{"d_model": 160, "n_kv_head": 5, "norm": "layernorm", "tie_embeddings": true, "lr_head": 0.00527, "warmup_steps": 200, "final_lr_fraction": 0.05, "batch_tokens": 16384, "steps": 6678}
MLP neurons of a small language model. Each row is named by its layer, matrix (up: input weights; down: output weights) and neuron, and shows model dimensions 32-159. Each number is 200 + 30 x the weight over its row's rms, rounded and kept within 0 to 999.
After each neuron's rows, "fires after" lists the tokens most often just before its 100 highest values on Wikipedia text that the model never trained on. A number after a token or word is its count.

L6.up627,172,212,230,198,198,180,235,172,183,194,206,191,238,224,185,192,208,207,236,216,230,188,241,152,184,160,263,176,189,171,208,221,211,211,204,231,166,138,169,259,169,203,181,184,217,183,243,207,248,211,242,244,172,214,200,193,237,229,136,198,204,153,199,203,204,170,190,181,201,167,151,218,204,159,211,138,209,262,236,248,161,243,174,178,224,171,205,214,185,195,229,190,171,209,202,140,216,179,203,202,171,211,182,195,236,166,180,194,173,249,224,268,217,263,226,137,196,252,200,217,182,194,203,189,207,229,213,208
L6.down627,208,185,235,215,223,238,204,232,132,209,258,168,161,174,235,257,246,181,154,179,210,172,189,209,201,156,227,104,200,166,202,205,219,171,198,222,200,202,207,186,210,251,250,191,194,260,182,169,164,202,203,226,134,225,149,156,189,207,251,132,188,191,199,230,181,235,168,224,200,155,208,188,205,209,194,215,259,232,172,177,167,206,170,168,203,216,213,194,185,177,216,147,168,241,182,242,219,230,211,113,213,194,162,161,184,160,255,253,228,169,247,178,208,169,207,192,234,222,190,234,182,243,187,199,184,191,191,198
fires after: "-" 29, " un" 29

L5.up55,205,228,107,198,222,166,194,254,203,204,173,138,240,202,244,162,185,228,281,203,243,183,204,183,227,186,195,195,195,222,227,165,188,202,158,150,154,194,137,235,163,204,216,184,242,197,220,186,190,196,132,214,182,269,163,261,175,219,182,222,212,207,232,193,249,201,246,205,200,238,227,176,205,198,134,242,150,214,207,217,203,180,203,211,212,243,233,185,269,185,189,222,170,180,191,235,171,222,196,188,209,187,228,216,181,183,195,284,208,188,222,251,181,192,153,188,175,169,202,211,215,206,220,215,145,223,226,223
L5.down55,182,258,177,198,201,170,213,177,137,179,186,175,221,171,225,220,245,198,185,205,194,193,142,196,113,155,211,239,184,199,262,185,184,180,172,194,264,238,212,233,196,248,185,127,219,200,241,209,204,275,197,217,203,169,184,286,158,181,188,213,212,196,198,156,193,208,257,222,165,229,157,223,173,193,207,185,204,237,252,169,201,172,234,200,223,150,138,250,199,172,205,188,171,208,151,191,211,188,199,179,212,192,192,195,193,235,224,188,202,214,177,213,148,154,253,254,206,160,212,205,223,163,179,180,229,200,223,195
fires after: "2" 13, " O" 11, "0" 11, " H" 10, " K" 7, "O" 6

L5.up213,228,179,178,174,207,145,138,189,226,177,234,207,226,201,188,198,162,238,208,205,177,200,140,225,166,179,209,199,161,248,230,191,185,203,218,142,221,206,210,197,230,214,132,171,163,210,196,168,254,199,174,159,177,127,195,189,217,183,208,215,190,175,206,176,212,237,220,171,221,184,171,211,250,153,233,149,179,204,206,214,230,220,174,241,172,180,150,239,154,195,241,244,195,227,169,266,159,192,211,150,216,221,188,209,231,219,205,248,181,195,209,250,201,251,190,213,165,239,188,239,187,256,221,207,170,224,187,179
L5.down213,211,209,237,157,185,210,195,244,189,254,196,200,214,211,208,231,197,226,201,224,256,169,167,223,148,189,187,201,171,186,205,214,209,199,248,171,204,253,177,181,274,243,195,188,154,208,245,205,187,139,191,184,193,180,222,145,141,195,192,203,209,186,200,192,220,207,191,140,228,228,242,174,239,200,240,230,174,141,205,232,182,232,157,219,189,137,203,159,196,228,262,198,225,195,141,197,162,159,207,160,187,204,173,174,221,225,203,180,175,154,173,201,182,218,215,224,173,275,170,187,194,186,166,192,228,190,245,147
fires after: " \"" 15, " (" 15, "\n" 15, " un" 14, "-" 7, "O" 6

L6.up542,162,197,141,208,232,151,165,184,200,217,210,149,188,190,193,189,163,166,158,227,201,141,219,229,254,216,178,199,189,228,287,242,144,162,159,173,198,195,160,217,188,220,183,197,198,230,184,198,188,236,200,210,197,187,185,223,169,235,194,225,174,223,198,192,204,164,251,215,174,213,163,177,175,190,239,234,212,213,177,183,200,186,211,216,170,211,132,156,253,181,185,227,150,231,201,213,230,181,189,229,182,223,148,247,208,170,202,207,202,148,186,245,217,225,250,216,215,242,197,227,209,258,196,185,187,252,211,171
L6.down542,181,172,252,204,188,214,132,195,207,223,201,258,187,209,231,204,172,225,195,217,150,214,180,228,197,208,232,187,123,243,188,243,143,217,174,157,197,190,201,215,227,203,228,227,172,178,184,221,228,172,185,170,224,194,199,174,209,186,257,197,196,174,223,171,230,190,227,191,214,224,202,192,203,162,165,230,162,237,254,150,195,213,203,236,189,217,194,153,213,231,214,183,181,215,194,192,219,182,168,200,233,182,196,298,179,155,207,207,215,218,260,210,226,202,265,131,201,243,227,231,215,164,195,199,258,214,148,154
fires after: " " 38, " co" 9, " a" 6, " he" 5, "-" 5, " the" 5

L6.up305,127,206,150,259,195,189,228,233,223,190,186,201,161,174,191,184,163,195,150,197,183,191,229,171,170,235,155,185,200,259,256,151,189,197,133,193,248,252,204,187,236,211,160,169,240,192,209,163,166,210,190,200,195,255,185,238,170,232,188,222,168,227,173,184,203,217,201,177,219,203,221,187,201,258,184,235,174,224,224,219,167,202,200,163,244,197,164,229,200,182,180,179,199,227,207,204,226,250,254,137,235,178,193,151,180,242,213,210,204,188,203,241,199,135,196,133,234,216,177,265,177,200,191,223,152,176,201,205
L6.down305,192,194,224,211,214,194,265,218,187,232,179,170,276,185,261,219,201,167,230,195,178,170,168,277,216,199,220,205,161,206,212,235,171,227,201,187,182,213,213,236,173,197,161,179,237,205,239,198,164,183,264,199,205,202,221,219,194,144,224,250,273,209,160,181,238,190,219,185,229,193,204,182,138,176,212,254,271,188,203,173,189,208,244,197,164,95,211,197,205,165,185,206,193,193,188,182,210,163,202,184,211,188,167,217,265,181,237,163,194,180,175,184,182,190,170,185,168,206,167,210,168,162,161,189,228,187,231,222
fires after: " K" 12, " DF" 12, " G" 11, " L" 9, " J" 6, " H" 6

L6.up474,203,198,163,222,266,177,234,186,190,185,196,214,219,155,188,140,143,188,232,198,195,250,179,211,201,236,170,185,218,224,190,183,206,140,204,294,208,224,272,180,210,247,213,275,226,216,179,192,214,182,200,154,158,193,165,154,222,182,200,180,222,245,158,171,173,208,235,207,171,183,250,191,197,174,127,217,220,219,227,221,185,178,170,156,190,217,215,206,173,168,145,182,218,181,263,226,205,261,155,182,175,183,235,190,153,202,210,167,204,202,248,193,178,195,208,193,243,163,159,193,194,238,236,191,209,223,192,154
L6.down474,210,201,210,221,155,179,218,170,208,221,208,215,183,281,239,186,177,184,219,186,254,183,154,204,195,197,199,236,183,187,232,198,237,185,211,175,215,209,194,248,215,192,220,185,219,149,183,177,252,168,208,173,196,217,204,221,230,165,163,248,190,128,209,201,183,258,238,201,183,276,165,215,203,208,193,190,218,238,205,203,168,252,233,199,170,262,150,170,191,252,202,220,158,196,205,161,160,180,168,187,207,194,210,243,205,220,162,215,170,236,198,176,202,201,187,148,177,167,205,253,184,259,143,183,190,283,205,219
fires after: " U" 11, " D" 11, " M" 10, " S" 9, " d" 9, "Z" 7

L5.up452,208,184,183,185,199,206,192,240,199,176,279,224,251,204,177,160,199,220,203,200,192,213,256,183,223,153,159,190,209,209,174,205,206,181,179,125,234,217,252,183,193,199,196,190,187,214,202,177,257,214,209,240,254,216,201,187,193,161,212,208,187,187,169,189,218,174,205,153,187,217,221,194,197,138,191,234,205,181,265,227,205,141,177,208,171,168,241,190,214,188,203,165,151,198,166,207,239,251,242,215,217,179,176,196,217,184,187,249,223,185,227,151,223,181,209,157,193,185,149,261,170,163,185,239,229,211,262,201
L5.down452,243,178,294,239,255,117,149,165,213,247,220,210,214,164,153,237,169,249,225,183,201,186,156,189,164,201,225,166,190,221,213,163,211,194,234,221,206,247,203,201,180,210,198,187,248,207,230,168,175,215,167,221,191,139,177,183,175,235,231,227,175,179,232,212,175,194,176,188,190,236,206,218,175,199,177,207,172,167,216,213,212,216,201,198,204,199,210,223,181,145,217,190,189,163,196,226,203,215,221,179,146,219,202,233,201,139,207,213,166,187,201,200,199,214,168,161,173,220,232,195,221,143,148,184,233,233,257,236
fires after: "ig" 23, "G" 10, " G" 7, " Ad" 6, "fess" 5, "L" 4

L6.up489,203,222,174,185,175,183,229,229,188,156,183,195,216,241,270,176,198,176,191,223,181,213,202,180,248,203,157,189,224,237,196,222,188,117,242,152,194,247,217,157,183,177,209,148,261,218,248,198,236,182,215,217,197,220,212,200,170,180,236,204,211,220,227,203,252,234,138,173,203,212,157,151,132,206,163,200,226,218,196,150,195,149,188,184,223,178,161,218,193,245,161,223,206,203,163,234,282,268,220,161,206,258,190,216,226,175,192,219,221,146,198,185,186,193,180,162,181,153,156,229,200,182,143,191,164,233,188,171
L6.down489,187,240,180,181,216,210,220,246,223,197,233,216,169,175,156,221,221,180,152,199,221,167,174,229,223,161,213,164,189,191,232,168,211,227,202,250,231,238,186,244,219,213,229,215,177,216,192,173,220,215,209,284,203,189,168,195,171,233,233,199,175,216,239,203,171,202,223,169,210,147,154,217,189,188,134,178,196,166,141,207,244,147,170,219,211,212,169,214,224,188,172,215,224,197,197,185,156,149,216,211,205,203,215,188,234,199,252,162,203,211,196,240,150,255,225,177,270,202,225,181,227,246,219,202,236,173,215,190
fires after: " H" 14, " G" 14, " P" 12, " K" 11, " B" 7, "G" 6

L6.up125,172,236,165,174,191,190,183,194,158,191,205,176,179,173,171,161,185,212,256,234,215,178,227,223,225,213,190,172,205,174,189,193,211,146,195,228,213,217,197,195,197,225,167,196,194,208,188,223,220,229,227,239,189,216,199,203,159,232,242,195,175,158,198,184,217,247,216,213,212,169,163,222,235,148,165,202,189,164,193,224,221,228,165,156,123,192,201,227,179,233,208,225,151,206,212,190,230,192,221,211,153,212,149,242,259,184,234,207,126,184,203,302,211,161,237,263,192,238,241,214,203,223,174,160,162,219,179,221
L6.down125,181,204,232,233,213,231,229,231,225,213,138,209,216,215,200,230,183,177,148,142,192,240,211,127,236,208,193,205,211,183,180,184,226,174,206,169,241,209,229,228,190,202,188,214,215,236,164,220,292,224,239,192,188,221,149,223,183,187,188,152,142,264,172,257,198,225,236,225,186,201,207,200,215,247,174,233,187,200,243,228,250,182,211,147,220,169,187,236,199,129,178,153,266,242,182,155,200,206,141,191,163,194,165,216,153,168,182,179,241,194,168,214,221,179,229,215,170,246,196,211,250,185,185,208,204,206,157,147
fires after: " un" 17, " en" 11, "-" 9, " trans" 8, " Un" 6, " " 4

L6.up451,188,207,171,180,199,176,227,176,197,171,178,155,225,217,170,126,236,161,172,218,242,227,187,214,242,230,132,259,209,161,236,276,234,195,255,241,226,196,236,160,231,193,195,208,200,192,238,183,209,209,202,252,169,152,180,210,175,185,194,172,203,197,212,175,191,173,246,196,177,260,167,184,214,153,209,173,223,206,235,208,161,136,165,174,195,226,159,222,220,232,239,229,155,166,246,189,206,236,203,217,162,189,229,239,211,247,163,214,185,153,179,187,203,193,221,198,157,171,202,266,216,184,225,150,222,241,199,167
L6.down451,217,180,264,230,207,171,197,171,213,203,249,208,228,177,217,205,144,203,234,170,200,165,196,183,194,198,238,181,224,243,186,202,249,169,144,146,196,162,249,198,253,227,182,216,184,166,206,175,166,168,193,163,208,213,216,212,208,233,227,186,192,201,222,194,181,198,247,212,220,259,179,155,244,193,236,224,218,189,194,198,263,221,232,213,192,200,224,203,256,180,131,158,207,228,237,221,210,261,191,202,150,220,179,178,174,234,209,210,179,170,206,148,203,174,145,199,246,261,130,226,200,212,202,206,177,196,164,217
fires after: " O" 17, " G" 15, " P" 8, "O" 8, " ro" 7, " Di" 5

L5.up406,192,264,172,224,225,203,175,231,278,190,176,178,249,138,150,180,207,207,183,242,192,269,171,216,195,186,141,167,177,218,197,233,225,165,171,163,224,216,267,185,197,223,249,241,147,190,157,210,183,169,197,213,202,233,171,230,165,223,203,186,191,199,207,181,218,192,214,232,167,161,149,181,200,194,192,203,204,174,208,229,208,193,213,105,245,175,203,187,185,212,157,198,199,179,191,178,257,175,203,225,210,207,224,178,242,211,188,213,212,191,180,216,224,226,224,149,205,229,229,235,212,261,169,168,221,155,223,221
L5.down406,136,210,197,173,176,178,186,227,191,174,208,245,232,204,203,212,164,210,219,213,231,207,161,186,207,251,216,173,209,188,186,188,213,198,198,230,178,271,214,225,154,221,192,145,179,247,155,192,218,166,200,230,239,218,213,177,212,188,197,250,193,217,181,189,239,203,226,202,200,250,136,214,224,167,266,147,156,160,182,175,228,258,228,174,167,188,168,203,145,237,196,246,236,233,199,216,250,207,163,186,200,188,184,176,147,188,154,252,157,163,176,234,154,198,260,186,183,230,172,192,202,161,217,243,192,205,233,230
fires after: " d" 31, " D" 16, " en" 13, " ind" 7

L6.up327,224,219,204,217,270,173,223,152,137,170,190,229,143,218,157,175,190,159,188,268,214,213,180,162,246,239,201,140,210,166,192,187,238,222,211,160,141,275,204,226,162,228,200,193,245,202,211,200,231,160,222,204,201,239,194,151,215,241,220,237,201,222,146,193,200,196,265,239,217,200,204,166,157,157,231,231,204,192,218,143,185,182,194,154,147,210,146,171,175,181,158,223,182,184,212,179,232,232,172,189,183,238,228,208,196,229,189,212,208,213,178,204,213,232,205,247,231,212,206,181,231,194,260,187,191,212,170,173
L6.down327,212,222,146,164,202,199,185,201,191,213,167,190,201,216,193,222,196,203,185,177,242,220,279,193,159,175,197,222,185,216,227,239,195,189,235,261,235,192,149,272,171,232,228,202,183,180,227,227,223,197,224,178,258,214,208,194,194,157,170,215,196,167,164,233,222,188,197,186,146,201,158,222,262,154,201,153,209,256,172,203,200,209,170,220,219,218,208,170,166,254,189,175,166,225,227,193,173,242,171,207,233,206,260,142,205,245,240,194,163,203,212,192,161,169,212,174,196,160,265,181,231,169,191,142,131,179,174,209
fires after: " M" 22, " T" 14, " K" 11, " B" 9, " S" 5